MLP neurons of a small language model. Each row is named by its layer, matrix (down: output weights) and neuron, and shows model dimensions 192-319. Each number is 50 + 15 x the weight over its row's rms, rounded and kept within 0 to 99. A neuron's up and down rows have the sign that makes its largest values positive.
A block is one neuron, or neurons of one layer that tend to fire together. After each block is what it responds to, as a language model described it from the Wikipedia text at the highest values.

L7.down245:18 45 59 27 48 27 62 66 84 62 46 95 65 42 55 70 64 83 24 69 48 44 43 62 54 41 50 55 47 21 31 65 36 69 57 47 49 32 44 41 20 69 42 50 63 35 31 54 50 52 56 52 53 72 32 36 67 43 45 68 44 48 47 49 34 60 38 43 50 41 60 74 59 15 58 53 40 48 73 61 64 93 55 82 28 53 58 31 46 68 50 60 52 47 72 19 44 46 53 56 56 59 42 76 48 22 55 58 54 53 26 50 44 73 37 18 52 46 35 52 27 36 67 26 21 61 40 56
Responds to: Descriptive modifiers before heads. Adjectives, adverbs and linking and/or/but inside descriptive phrases before the head word, e.g. is entirely, a defensive, small but fast, plus heading words like Physical, Gallery.

L2.down31:54 32 40 84 35 45 47 36 60 44 56 68 31 58 54 55 65 47 62 71 11 40 46 76 40 45 50 26 35 37 50 49 44 45 43 72 76 79 22 48 56 66 78 22 34 51 53 60 49 35 56 51 60 63 58 38 48 47 37 18 42 80 41 45 37 59 43 42 36 36 43 40 50 46 44 68 49 36 19 34 49 49 66 79 44 27 38 40 60 46 82 59 62 36 48 36 50 59 24 22 59 27 69 54 45 49 43 24 39 24 41 45 57 45 57 78 25 29 36 48 55 64 45 55 71 29 60 12
L2.down123:46 58 68 57 22 17 34 37 48 47 56 49 59 61 58 67 56 60 48 55 61 62 51 35 62 51 43 51 43 58 49 33 36 29 44 70 72 60 27 33 70 42 86 81 54 47 21 42 60 60 41 44 34 46 55 65 41 49 26 19 54 45 35 56 47 43 53 34 56 29 66 40 43 18 28 31 71 64 60 73 62 51 62 00 48 60 69 14 35 48 56 40 39 47 38 59 60 46 74 46 52 34 59 40 60 39 46 48 47 54 51 53 27 26 39 44 32 27 48 55 42 52 56 63 54 51 68 59
L2.down199:31 21 52 36 76 28 67 64 57 58 64 42 60 63 57 48 50 57 48 33 34 81 53 63 66 85 53 54 49 51 55 55 66 50 62 36 64 72 33 43 36 52 59 39 40 48 67 45 34 44 40 64 40 38 46 46 54 41 50 32 49 47 32 65 37 42 71 47 37 30 39 43 48 51 57 44 63 08 32 39 57 33 65 55 43 66 26 15 64 64 52 39 18 50 39 54 39 38 48 39 44 31 56 28 41 83 61 41 42 64 38 51 44 65 02 40 51 45 52 57 59 48 43 78 60 26 65 54
L2.down255:44 35 15 56 32 46 43 75 45 62 82 53 53 65 47 62 48 20 53 63 63 38 42 69 43 73 58 53 29 53 55 51 39 38 41 62 53 56 68 56 43 64 72 31 58 26 58 53 58 34 36 44 31 46 46 74 51 63 44 41 50 51 53 48 54 37 46 74 62 58 58 55 63 45 51 36 45 31 52 57 49 50 76 59 53 53 33 44 60 56 39 37 36 32 64 46 61 74 57 23 36 59 59 45 51 42 48 27 42 70 44 27 62 52 53 36 27 67 61 62 58 70 59 64 55 41 61 62
L2.down269:52 40 30 59 47 60 40 48 77 60 57 67 46 45 49 37 54 50 30 45 35 57 37 35 61 65 43 11 61 51 47 61 49 70 60 85 67 48 38 36 05 44 64 20 68 34 66 44 27 42 73 64 27 47 55 80 49 62 78 53 49 31 56 42 47 48 44 52 43 62 61 48 54 45 48 46 54 29 33 79 56 32 61 48 67 44 58 52 77 74 66 18 29 32 66 57 25 87 48 08 31 70 49 55 51 49 50 54 57 36 71 51 70 52 64 58 01 74 51 39 82 75 45 56 48 35 76 50
L2.down427:42 49 33 75 27 57 50 37 52 57 51 45 56 39 64 59 59 51 41 48 33 51 54 40 41 48 76 55 41 95 48 63 53 54 68 74 39 62 48 76 53 64 61 46 23 45 48 31 49 17 44 31 45 64 55 72 48 48 65 33 59 73 61 24 47 50 72 50 45 57 63 56 66 25 60 34 47 51 58 99 56 49 50 76 49 58 50 22 44 54 62 57 49 21 25 25 56 43 78 53 24 58 35 80 33 87 94 49 35 66 49 36 65 48 22 60 39 63 17 51 52 63 40 27 61 56 58 48
L2.down436:72 41 33 38 47 59 44 28 41 44 55 63 41 44 35 91 55 67 44 30 56 31 51 46 39 44 53 36 53 63 59 55 72 60 53 36 56 59 64 60 30 53 61 47 55 37 47 47 48 41 55 48 41 51 28 48 29 53 66 11 54 23 35 52 41 40 62 86 55 47 32 32 58 31 59 70 34 66 66 42 42 59 55 71 59 35 38 59 39 49 39 33 60 44 70 45 57 69 36 25 43 46 50 66 16 24 66 50 42 58 50 61 56 40 53 65 30 50 42 26 80 56 61 33 61 62 70 73
L2.down776:99 62 36 56 28 64 52 44 56 35 66 42 60 49 32 63 32 33 49 54 61 48 37 45 31 62 52 65 24 57 57 42 54 57 93 54 59 36 41 59 62 51 36 59 57 25 54 63 35 52 54 40 50 52 43 57 57 28 48 31 59 65 33 44 27 39 33 54 64 33 50 42 62 59 55 58 56 56 80 20 50 45 60 30 47 45 57 51 45 64 61 20 50 41 42 33 34 63 23 49 25 62 56 76 56 26 49 30 70 82 57 47 46 44 41 33 29 18 25 48 50 33 37 64 65 52 46 59
Responds to: Common nouns after determiners. Generic common nouns closing a noun phrase after the, a or a modifier, often before plural -s or a preposition, e.g. video, task, plot.

L7.down253:55 27 53 51 64 67 44 58 61 11 27 37 58 52 34 43 38 50 55 80 44 34 53 36 58 46 35 56 55 65 30 27 35 41 58 51 61 23 48 42 44 52 53 40 53 33 33 43 44 45 51 33 69 50 52 20 40 41 21 53 63 65 46 31 54 45 41 47 43 90 48 76 43 67 57 58 60 49 76 49 43 64 76 36 47 47 59 20 51 62 59 26 61 63 31 49 52 66 65 52 37 43 47 44 51 71 17 45 78 25 33 38 35 44 38 42 64 28 32 32 28 56 47 36 64 59 50 68
Responds to: Compound noun heads. Fires on the head noun or word stem that ends a multiword noun phrase, often one that continues with a suffix, e.g. reverse camera, Flight crew, railway station(s), bureau(crats).

L4.down32:42 60 26 34 70 21 30 91 74 66 52 51 46 43 36 38 52 47 53 54 74 38 56 80 36 50 53 56 36 39 56 17 38 35 37 68 49 55 41 46 70 49 35 29 27 33 49 54 55 78 79 84 39 90 39 67 39 33 37 46 21 43 64 21 54 51 58 62 30 33 57 50 71 29 65 58 71 41 43 48 48 44 39 28 33 32 64 47 38 37 63 67 50 51 43 50 24 66 51 56 34 68 59 62 51 63 42 45 65 43 35 43 54 48 38 60 43 39 56 36 61 68 47 55 64 47 53 44
L4.down140:60 56 52 47 36 67 61 35 41 45 27 76 27 68 74 19 32 24 54 49 48 70 48 42 19 36 50 51 67 94 26 50 56 57 76 46 67 50 64 68 37 51 59 73 40 48 83 25 42 37 25 42 33 70 55 50 56 42 40 29 76 71 60 57 26 78 21 52 55 68 58 46 76 70 45 44 62 43 51 64 56 68 45 55 28 36 40 52 49 60 49 59 39 26 48 46 45 36 29 41 57 70 40 64 53 71 64 36 49 33 37 39 54 67 31 58 51 78 69 34 38 64 69 49 61 31 87 49
L4.down263:37 50 33 61 29 57 51 48 63 41 41 40 64 53 50 74 60 39 30 72 54 51 45 44 44 38 56 45 40 39 41 43 29 74 46 49 52 62 28 51 25 65 79 62 51 58 40 51 68 55 32 46 27 15 64 36 57 39 48 70 58 58 85 62 39 63 53 59 29 47 59 38 53 54 54 36 45 63 15 71 35 53 57 60 40 32 62 61 40 42 44 47 55 27 43 52 61 36 51 23 46 63 46 48 62 38 82 29 48 23 59 55 73 70 49 72 66 32 47 31 23 41 50 43 72 26 62 66
L4.down350:62 57 42 60 51 44 65 79 43 50 59 73 35 28 64 75 88 40 55 41 22 18 53 52 50 50 51 49 27 63 61 53 34 72 47 60 36 34 63 59 57 42 33 39 73 55 35 30 34 49 66 45 48 58 58 65 72 51 40 42 44 75 65 48 54 34 47 71 52 75 68 80 68 74 58 45 59 33 68 42 72 39 45 39 45 71 31 41 17 25 50 76 54 48 65 56 40 60 44 51 42 40 62 53 70 42 24 38 62 58 45 36 39 57 51 27 48 51 45 59 81 54 32 75 38 47 50 42
L4.down381:67 45 63 71 41 40 51 76 50 63 50 37 56 53 46 54 45 52 58 35 37 37 72 30 55 65 74 55 52 60 84 42 48 50 46 25 22 63 34 66 84 34 65 41 41 66 52 18 42 46 56 34 50 43 30 73 45 69 74 45 22 41 28 47 58 76 60 30 50 28 61 56 49 52 39 35 53 69 55 61 39 50 58 49 17 52 32 15 59 44 43 73 20 44 58 47 60 72 45 71 61 52 55 42 65 47 49 55 46 59 48 61 54 40 48 56 41 49 57 36 54 56 51 47 60 54 60 51
L4.down394:72 71 39 23 44 55 49 58 20 51 73 64 44 49 50 30 41 26 63 37 45 57 38 30 29 72 70 30 60 33 60 60 51 41 57 74 34 58 45 58 41 22 54 45 80 54 48 42 72 50 55 73 48 62 24 69 36 70 25 43 70 40 32 38 52 31 44 53 52 64 35 22 55 33 28 33 52 54 55 45 52 23 35 60 59 50 41 37 52 57 30 56 20 63 72 40 69 62 48 35 36 59 58 67 79 80 66 39 62 53 27 83 46 62 56 39 40 34 45 57 27 34 70 74 57 42 37 35
L4.down424:35 24 44 79 36 41 80 31 41 39 64 32 52 31 61 33 75 26 67 39 77 52 55 38 56 66 69 54 23 62 61 39 47 32 36 34 72 53 66 27 37 60 48 48 86 50 53 37 76 20 42 46 32 80 32 43 77 67 59 47 64 56 57 34 68 58 68 62 59 62 61 41 83 45 59 59 37 42 57 31 29 16 41 39 43 05 68 58 58 41 68 31 48 04 27 43 53 37 32 38 50 37 56 70 21 22 67 33 48 47 58 66 41 55 25 62 51 66 80 36 48 49 40 60 67 61 71 37
L4.down428:38 54 59 35 50 76 61 51 51 49 27 66 57 63 51 44 56 50 21 73 58 57 30 65 70 73 49 22 36 49 48 49 53 52 51 24 71 42 29 51 54 64 66 50 57 42 67 39 47 63 71 40 45 57 52 49 57 42 36 45 55 53 62 42 74 36 52 31 57 45 40 26 25 52 56 62 52 23 64 64 49 46 82 81 50 35 53 79 22 61 45 60 60 56 56 40 22 41 66 55 64 50 33 32 19 37 51 51 54 36 44 49 13 39 41 25 57 33 58 58 45 79 60 60 59 60 58 59
Responds to: Comp- prefixes, table Pld. The word-start piece comp as in complained, complimented, competitors, compare; also Pld headers in sports tables and assorted other nouns.

L2.down107:46 32 62 41 39 20 52 45 57 66 60 48 57 45 39 43 58 25 51 32 44 33 49 66 43 75 44 48 62 56 43 33 64 52 35 44 80 58 53 50 54 43 55 56 34 57 36 51 52 29 71 49 67 50 57 91 42 58 76 39 80 49 79 67 60 24 50 80 72 44 81 42 50 55 70 40 39 74 36 70 47 53 66 60 34 62 37 45 46 34 56 59 34 34 49 36 57 33 69 54 53 71 58 52 41 43 67 38 53 49 49 64 67 41 29 57 61 41 82 66 63 50 52 68 49 52 60 52
L2.down176:53 67 68 23 44 45 76 46 23 54 53 51 34 74 46 65 63 72 62 62 42 66 57 64 30 42 51 23 25 53 50 37 63 47 42 94 44 29 61 52 57 65 50 58 72 61 53 63 56 27 45 47 63 53 39 59 51 57 47 48 49 38 49 45 57 32 30 40 24 43 62 31 56 51 77 60 62 39 67 45 37 61 69 77 54 53 45 90 49 41 72 52 68 46 49 23 67 42 44 72 42 47 33 39 25 81 61 57 44 51 53 58 47 50 60 51 60 68 42 61 45 55 46 49 50 54 54 53
L2.down181:64 44 50 30 37 64 40 21 68 50 15 34 30 37 45 30 57 95 46 56 27 78 40 60 42 71 65 69 35 37 39 42 61 36 54 65 46 54 53 65 44 60 58 50 59 49 45 42 56 59 87 48 37 35 38 27 64 35 72 69 30 36 58 83 27 58 47 61 38 58 69 51 67 38 57 58 62 47 53 53 59 69 39 41 54 49 39 39 61 55 57 77 51 18 41 25 67 47 51 51 63 57 26 45 52 61 26 67 69 65 66 34 65 53 23 23 40 49 46 54 30 73 64 55 53 86 43 92
L2.down437:48 30 64 31 54 62 22 41 60 55 52 56 50 40 88 71 27 37 31 78 45 34 57 45 49 47 46 67 53 45 78 26 28 65 34 46 45 48 73 45 41 52 43 61 42 74 43 71 37 67 50 53 60 41 47 43 22 54 63 43 58 39 69 38 39 54 42 50 30 46 49 56 66 48 60 58 50 52 44 58 39 51 37 69 33 52 32 53 37 53 50 52 21 60 65 27 75 29 33 58 59 41 31 48 34 52 18 68 49 66 42 52 37 73 64 39 64 53 28 69 27 52 64 62 36 45 27 61
L2.down454:51 34 18 46 49 42 47 31 35 38 76 72 58 44 59 48 60 48 36 54 77 46 53 41 50 36 44 25 35 71 43 50 46 46 45 50 56 69 60 62 50 60 45 69 64 62 62 71 61 10 34 67 41 69 68 69 53 54 60 24 47 44 56 52 47 63 48 68 40 37 52 31 57 23 54 51 39 51 35 54 37 37 92 51 72 42 48 47 42 48 57 20 47 41 60 67 43 44 41 47 61 55 53 60 75 57 60 51 31 35 77 53 36 45 12 54 20 93 44 64 53 57 51 42 42 55 72 36
L2.down488:36 94 10 36 68 33 54 60 60 63 37 54 44 75 54 37 47 80 64 69 21 52 53 37 53 69 53 15 50 39 41 44 58 45 80 77 67 18 43 29 49 68 60 45 28 68 79 76 32 55 50 65 53 37 46 56 78 26 49 56 46 60 43 61 48 39 54 34 24 68 54 65 60 43 47 47 45 47 41 39 37 54 62 54 63 55 63 45 48 62 50 38 44 37 53 49 53 38 40 65 38 57 62 50 70 50 66 54 39 38 43 62 60 70 46 38 53 49 44 53 51 52 48 40 42 87 53 58
L2.down529:63 78 40 41 37 56 29 49 42 56 59 61 64 54 42 35 74 35 43 57 49 56 36 28 65 74 49 17 63 41 65 67 57 22 50 65 62 33 44 52 55 65 41 44 31 35 54 68 24 62 47 30 23 61 52 76 60 38 58 39 58 23 45 26 55 59 77 38 54 39 51 57 61 66 38 55 64 33 28 63 63 80 44 42 36 37 72 60 23 79 63 64 58 20 50 67 53 58 44 31 64 61 61 53 51 55 52 58 79 65 72 57 44 51 70 54 28 52 23 41 43 41 41 58 71 79 35 31
L2.down722:34 67 40 54 50 57 36 69 37 41 34 57 54 55 45 27 68 18 79 71 20 51 86 76 64 53 77 67 50 42 42 41 42 78 58 37 64 39 45 57 31 53 52 57 68 17 71 74 45 58 34 63 49 70 58 54 31 59 55 46 62 00 60 31 60 72 75 31 55 40 44 60 55 65 56 61 73 74 49 53 56 36 82 40 43 36 42 41 46 30 63 42 56 39 22 48 49 60 58 59 53 46 73 43 65 37 67 37 61 20 66 66 79 36 43 75 58 42 58 67 35 53 59 58 51 69 55 32
Responds to: Modifier adjectives and adverbs. Adjectives and degree adverbs opening a phrase before the word they modify, often after a or the: wide variety, better picture, more detailed, heavy cavalry.

L4.down47:51 49 33 68 62 34 58 74 29 54 55 43 36 45 74 67 30 35 42 68 36 45 50 59 51 61 56 32 73 48 63 29 53 45 53 80 55 47 56 45 38 41 51 57 55 41 47 40 34 50 51 50 67 60 60 47 60 60 59 52 33 80 66 56 45 23 46 52 82 17 56 57 67 29 61 64 43 32 46 78 60 69 47 42 55 42 42 51 47 58 63 45 67 42 80 59 65 82 26 22 40 23 25 83 50 39 49 32 51 27 62 51 10 45 37 39 47 66 49 54 21 62 40 52 28 71 57 26
L4.down143:25 24 60 45 56 38 50 37 61 57 64 23 56 24 42 71 66 69 39 68 50 64 56 27 63 93 39 44 60 52 74 26 58 50 43 71 47 24 35 25 11 62 39 21 21 56 53 58 53 53 58 17 33 52 57 31 57 53 52 38 54 59 22 37 56 60 48 59 56 31 57 41 32 60 74 53 39 37 29 42 41 61 46 53 05 35 62 51 56 34 75 45 54 27 42 28 45 41 66 65 76 62 60 47 60 53 44 66 40 56 49 52 48 49 32 62 42 51 52 74 58 45 85 61 53 56 29 35
L4.down481:82 51 66 66 29 62 30 72 41 46 43 52 36 47 50 66 38 55 46 59 52 38 35 61 57 63 48 47 74 56 67 41 35 42 41 76 34 18 45 56 68 61 70 31 41 29 57 49 63 65 52 46 70 59 24 41 57 31 51 28 58 50 49 47 54 36 58 47 44 75 62 54 38 37 53 55 73 38 47 43 62 63 67 65 30 62 60 38 77 58 40 45 53 20 88 26 33 59 42 45 60 41 37 29 53 60 60 58 69 63 45 59 84 32 36 55 54 22 42 90 57 64 62 64 45 57 22 45
L4.down495:32 30 35 38 74 38 71 62 26 80 39 38 46 51 57 29 67 48 55 73 68 43 35 42 39 67 69 22 53 66 44 52 19 51 29 76 49 32 33 63 56 31 65 39 29 55 30 39 53 47 41 60 67 40 38 52 50 53 20 48 36 60 40 71 51 43 52 39 55 29 51 55 55 19 33 37 63 43 71 64 68 44 52 56 35 37 21 60 39 63 44 62 34 15 42 71 73 76 32 23 76 46 14 37 75 51 67 43 71 21 48 64 51 37 25 78 30 44 50 46 50 37 39 76 61 66 49 45
L4.down565:72 46 53 38 53 61 22 36 22 68 74 66 57 35 56 73 56 49 59 53 42 49 63 51 60 46 27 56 58 51 41 43 39 33 46 24 68 38 58 53 37 48 44 36 52 34 54 49 45 24 46 26 10 54 26 48 33 54 67 57 59 34 29 38 64 41 39 70 64 56 54 42 52 52 54 59 52 46 60 50 58 50 64 58 49 47 58 55 64 33 11 57 76 42 54 39 33 55 33 38 58 51 29 67 40 49 52 66 50 52 76 55 65 58 49 30 67 64 46 34 26 38 50 54 71 54 58 23
L4.down572:59 33 27 69 29 41 25 42 66 23 41 59 43 60 69 34 64 48 46 64 81 62 41 57 60 56 47 44 10 75 57 40 57 64 57 42 33 50 50 23 57 47 57 45 59 57 24 81 65 22 44 43 60 42 56 30 48 46 56 23 35 53 38 83 19 73 48 36 40 20 63 44 44 30 64 62 53 48 50 73 47 51 57 66 37 32 41 59 59 34 69 58 66 50 28 41 48 43 04 48 29 80 67 55 51 61 57 58 69 53 53 59 46 47 42 46 08 67 64 69 37 44 22 87 42 34 48 48
L4.down663:38 29 76 40 27 51 35 45 57 54 50 24 53 55 58 46 51 27 71 57 58 73 58 53 56 56 60 21 51 53 41 45 74 35 53 41 42 26 00 49 23 62 60 60 36 51 67 33 32 58 65 65 45 56 53 69 62 42 62 57 48 65 34 52 58 45 39 57 51 34 41 67 43 48 57 53 45 74 61 56 61 61 58 45 59 48 30 63 46 32 46 33 38 38 70 52 80 37 70 35 58 58 32 59 44 70 32 56 33 47 60 32 39 64 63 65 36 65 48 45 58 62 39 47 50 42 30 21
L4.down722:44 30 48 71 23 62 39 44 47 29 47 55 47 31 63 72 40 13 38 40 37 69 73 61 32 53 49 36 69 59 52 59 39 80 54 64 40 31 70 31 24 45 44 66 61 15 46 77 42 43 52 23 69 39 58 42 59 50 57 38 36 39 32 60 40 38 27 37 61 62 82 42 61 47 60 65 47 57 56 42 45 83 53 51 55 48 54 41 45 43 37 32 55 36 64 29 74 72 43 34 55 59 70 76 54 54 53 42 22 74 64 43 59 50 64 57 42 62 43 49 51 33 53 37 45 35 54 58
Responds to: Abstract domain nouns. Nouns and adjectives naming a domain or category, often opening a compound or a list item: education, climate, social media, Party in election tables.

L4.down39:37 56 51 77 27 28 41 59 64 29 17 37 70 46 53 56 52 52 50 47 63 55 45 43 68 49 66 35 37 31 31 48 29 38 59 30 68 63 43 75 46 25 85 35 07 60 55 25 49 49 58 54 64 21 42 42 39 47 41 40 49 38 56 60 55 37 50 30 22 56 50 50 47 51 43 63 49 57 41 31 62 58 30 56 41 50 58 61 48 39 38 40 43 34 19 62 44 31 54 44 64 40 39 48 71 64 63 44 50 62 42 56 63 63 27 18 24 45 54 37 35 19 57 40 65 71 33 51
L4.down167:43 65 40 35 71 45 13 27 35 67 26 50 56 68 45 67 47 48 61 31 14 59 33 54 31 70 51 31 51 62 47 29 44 41 59 44 44 55 59 67 74 39 37 75 72 56 42 30 40 31 72 34 58 79 52 48 20 78 63 55 79 37 44 37 61 32 43 67 50 57 49 73 60 65 56 52 53 64 38 49 48 49 73 79 51 73 46 87 44 86 43 39 49 34 53 56 27 51 38 53 53 40 56 55 51 58 52 39 63 52 57 72 63 47 15 41 44 39 43 51 30 56 47 48 37 61 42 49
L4.down205:63 72 55 62 47 39 35 31 29 56 51 38 68 23 42 35 45 63 43 54 48 71 45 41 61 64 55 20 33 53 59 29 27 72 82 60 38 36 77 34 55 46 34 27 76 51 59 45 78 53 65 47 39 33 39 37 27 61 62 40 35 28 60 63 80 60 24 17 36 70 42 50 48 63 46 57 31 44 31 35 46 63 59 31 26 36 62 62 66 46 10 55 43 30 34 34 48 40 50 56 56 34 69 52 62 45 61 39 62 47 42 62 41 30 68 43 37 40 28 27 40 49 47 61 48 60 61 45
L4.down266:51 92 68 37 65 60 39 38 43 45 60 33 56 35 74 46 57 59 58 90 35 69 42 40 52 59 49 47 75 41 49 66 52 45 59 77 63 60 17 29 68 72 68 33 42 70 50 51 44 29 46 32 51 44 39 49 66 39 41 46 67 42 31 52 18 50 54 82 59 44 39 49 62 42 44 36 45 45 30 37 49 59 68 71 62 46 47 36 44 95 58 80 58 67 44 45 65 47 43 45 55 45 40 48 56 58 75 43 51 53 38 45 34 54 51 47 28 47 30 36 53 72 64 56 72 79 47 69
L4.down342:59 86 45 44 66 57 71 52 31 34 62 62 47 34 10 43 56 61 46 48 50 51 49 33 65 29 48 40 68 36 83 24 34 56 46 27 68 46 76 53 46 12 35 59 21 62 60 73 36 50 55 58 59 38 29 19 42 80 48 60 37 42 61 44 69 55 79 36 81 45 61 66 51 43 56 50 40 80 57 53 53 58 60 38 51 71 50 72 72 67 63 34 70 29 54 57 50 36 37 52 44 72 75 66 00 32 20 59 40 55 56 31 37 33 59 38 28 54 40 54 62 71 49 42 62 62 48 40
L4.down384:51 91 72 39 41 36 45 71 68 53 43 45 66 71 63 28 32 54 60 67 38 55 44 62 57 47 65 52 64 07 51 82 38 35 53 72 69 18 47 52 52 44 65 37 40 53 58 52 62 60 41 69 59 57 58 60 86 64 45 55 56 74 28 30 60 56 28 66 43 45 39 58 28 43 62 41 38 64 65 62 62 63 66 77 49 10 65 45 50 47 46 54 51 83 25 47 60 16 82 67 40 38 48 68 32 43 53 25 41 43 35 57 64 47 76 26 80 32 51 39 26 79 64 48 29 49 51 74
L4.down544:67 37 65 36 59 22 62 67 71 44 82 36 53 70 51 37 48 59 46 71 35 30 54 45 59 32 41 41 44 63 84 52 55 54 55 36 33 61 55 25 63 45 60 88 34 37 36 81 44 47 79 56 67 49 47 50 76 35 55 51 59 44 64 41 36 34 41 40 46 58 45 44 62 69 53 41 59 36 31 24 56 47 66 38 32 41 65 36 71 71 48 42 54 76 86 48 39 44 29 51 86 59 60 55 60 54 58 38 42 30 57 26 39 68 47 57 60 65 28 31 40 32 74 67 54 58 61 21
L4.down748:34 95 46 65 68 33 44 14 66 70 69 60 47 42 59 55 80 57 58 82 49 54 46 46 44 52 32 39 39 35 42 74 42 50 37 46 26 38 46 65 39 51 66 55 63 41 28 61 58 56 43 57 47 52 49 45 55 56 41 61 42 33 36 58 62 38 58 77 47 59 50 78 46 52 22 41 42 52 54 27 57 16 30 59 38 57 56 46 33 54 39 24 43 55 14 43 58 55 92 51 57 41 25 79 39 58 52 58 45 44 42 36 56 71 52 56 62 45 31 62 44 68 36 48 09 70 43 55
Responds to: Adverbs and section-heading nouns. Adverbs modifying verbs or adjectives, such as directly, primarily, entirely, eventually, officially, and nouns ending a heading like Career statistics or Filmography.

L7.down125:69 22 74 49 25 50 53 44 49 51 31 26 81 57 67 68 60 50 41 62 62 76 75 60 56 45 41 59 70 55 62 44 56 28 53 48 60 27 36 58 27 33 19 42 29 34 67 47 33 38 47 68 35 23 57 42 49 45 43 60 46 55 41 37 67 46 65 58 43 27 52 56 59 42 36 58 52 61 64 38 86 76 79 45 47 85 58 50 76 51 55 46 43 62 52 57 49 50 52 60 55 58 65 61 25 47 41 26 58 49 62 47 57 48 40 36 80 17 67 55 55 59 68 57 65 49 56 37
Responds to: Noun-phrase opening words. First word of a new noun phrase after a preposition, comma or article, often a stem finished by a suffix, e.g. Somali(a), guitar(ist), gas dynamics.

L2.down11:71 68 48 54 31 31 75 57 38 47 40 55 38 42 64 13 40 67 52 73 53 50 38 61 37 62 21 27 41 65 63 71 53 27 16 57 38 22 43 67 49 17 42 71 47 56 65 53 50 72 68 33 39 58 49 63 80 36 51 59 49 64 39 30 44 59 23 45 66 50 38 31 51 45 36 47 58 41 30 41 58 46 62 36 91 67 48 59 55 37 71 45 56 52 54 50 29 64 63 65 67 32 63 45 51 65 47 43 42 30 57 46 51 63 37 40 20 61 48 17 38 62 32 49 56 61 55 75
L2.down91:51 42 51 46 56 60 47 34 66 43 43 41 69 45 16 44 65 19 56 57 26 37 44 23 69 47 58 37 55 44 60 77 61 69 45 48 49 68 58 48 39 38 76 22 44 28 26 46 66 40 95 71 32 37 44 44 57 34 49 33 39 29 69 65 71 61 51 36 58 49 42 34 41 57 61 71 36 67 33 52 52 34 41 54 37 62 58 53 24 70 52 52 25 39 48 39 83 44 16 43 57 59 63 50 41 70 67 49 65 58 57 73 39 46 38 58 44 49 64 71 38 36 45 36 51 34 33 48
L2.down327:56 45 29 59 39 64 44 47 53 44 38 95 81 57 40 56 71 53 47 65 54 39 64 44 34 58 71 55 65 44 55 44 77 38 71 46 60 32 46 50 55 47 81 49 67 45 41 44 43 58 21 49 69 51 65 50 64 65 48 51 66 50 27 55 51 62 50 58 77 35 47 49 64 61 48 51 61 61 88 37 64 47 48 46 40 67 69 46 60 62 48 64 59 60 26 35 45 29 55 66 66 65 44 69 58 35 57 52 56 41 65 63 64 55 54 60 47 60 25 62 45 44 54 34 56 50 44 85
L2.down457:49 82 57 69 73 60 50 39 20 40 52 77 52 57 36 45 40 29 76 72 57 57 55 43 46 66 57 44 52 66 46 52 66 56 62 47 47 09 65 49 24 45 35 61 48 29 42 12 60 62 62 45 25 67 62 99 37 65 48 57 46 68 29 57 44 29 57 73 40 39 45 32 43 50 45 40 77 57 51 59 72 30 67 68 31 64 48 59 64 36 74 49 73 38 52 28 87 58 28 30 52 41 70 61 61 29 57 56 54 29 52 49 52 44 48 67 11 59 57 51 29 66 44 64 54 30 38 56
L2.down502:50 63 41 66 54 38 58 60 49 59 43 31 46 67 54 30 76 70 51 78 66 66 36 46 34 43 59 51 42 44 50 52 89 55 45 16 32 57 33 71 54 51 50 44 50 68 22 64 37 31 46 50 58 31 58 40 44 35 76 30 37 46 45 36 64 53 51 28 16 40 15 44 43 47 58 62 53 85 74 37 22 31 14 59 85 44 42 45 47 48 40 45 17 46 65 78 62 58 65 57 65 46 51 40 53 51 42 20 43 60 56 44 61 39 33 51 40 61 75 30 74 39 50 09 78 65 38 33
L2.down637:39 54 49 51 87 70 41 31 35 45 48 38 27 44 55 76 75 38 42 50 58 54 54 58 37 36 53 24 66 42 32 59 38 42 32 34 50 54 16 53 52 29 29 34 52 46 51 58 63 47 40 63 46 80 24 72 35 47 45 32 34 66 38 38 52 49 38 67 49 16 38 36 64 64 41 66 26 35 55 49 62 56 61 78 51 61 30 57 51 30 59 65 44 43 66 60 34 55 59 44 48 44 45 67 51 37 85 36 48 16 52 44 68 57 58 37 57 99 80 43 35 37 35 43 63 54 59 33
L2.down824:31 57 35 54 52 66 24 24 58 42 45 24 46 46 53 54 46 34 53 40 51 72 37 53 51 42 50 59 47 41 60 51 46 47 36 27 29 34 11 29 59 21 69 52 37 47 53 59 31 37 87 41 37 47 29 32 43 52 56 37 42 29 37 55 41 50 64 76 49 34 53 69 57 37 54 70 51 51 53 40 39 55 38 44 61 34 22 37 91 56 50 58 53 31 61 26 46 41 42 42 66 35 60 45 64 53 59 49 27 47 91 52 29 15 42 56 52 26 63 52 46 51 54 40 49 25 58 65
L2.down830:48 54 58 28 27 35 39 74 66 67 29 40 54 52 50 26 50 48 42 40 40 69 46 43 55 24 69 38 31 44 38 33 67 39 48 66 49 56 61 43 14 56 47 72 54 40 62 47 48 23 46 20 37 92 67 53 77 40 67 58 31 44 55 56 21 45 32 53 42 70 34 60 52 47 57 41 50 46 59 32 52 67 69 70 66 16 75 47 83 67 73 51 40 67 58 44 56 45 48 41 46 09 40 41 33 35 52 45 46 29 42 33 54 52 39 24 38 67 67 36 40 69 85 21 75 50 30 85
Responds to: Domain or field words. Words naming a field or sphere of activity, often as modifiers or headings: most strongly financial, also climate, presidential, election, cultural.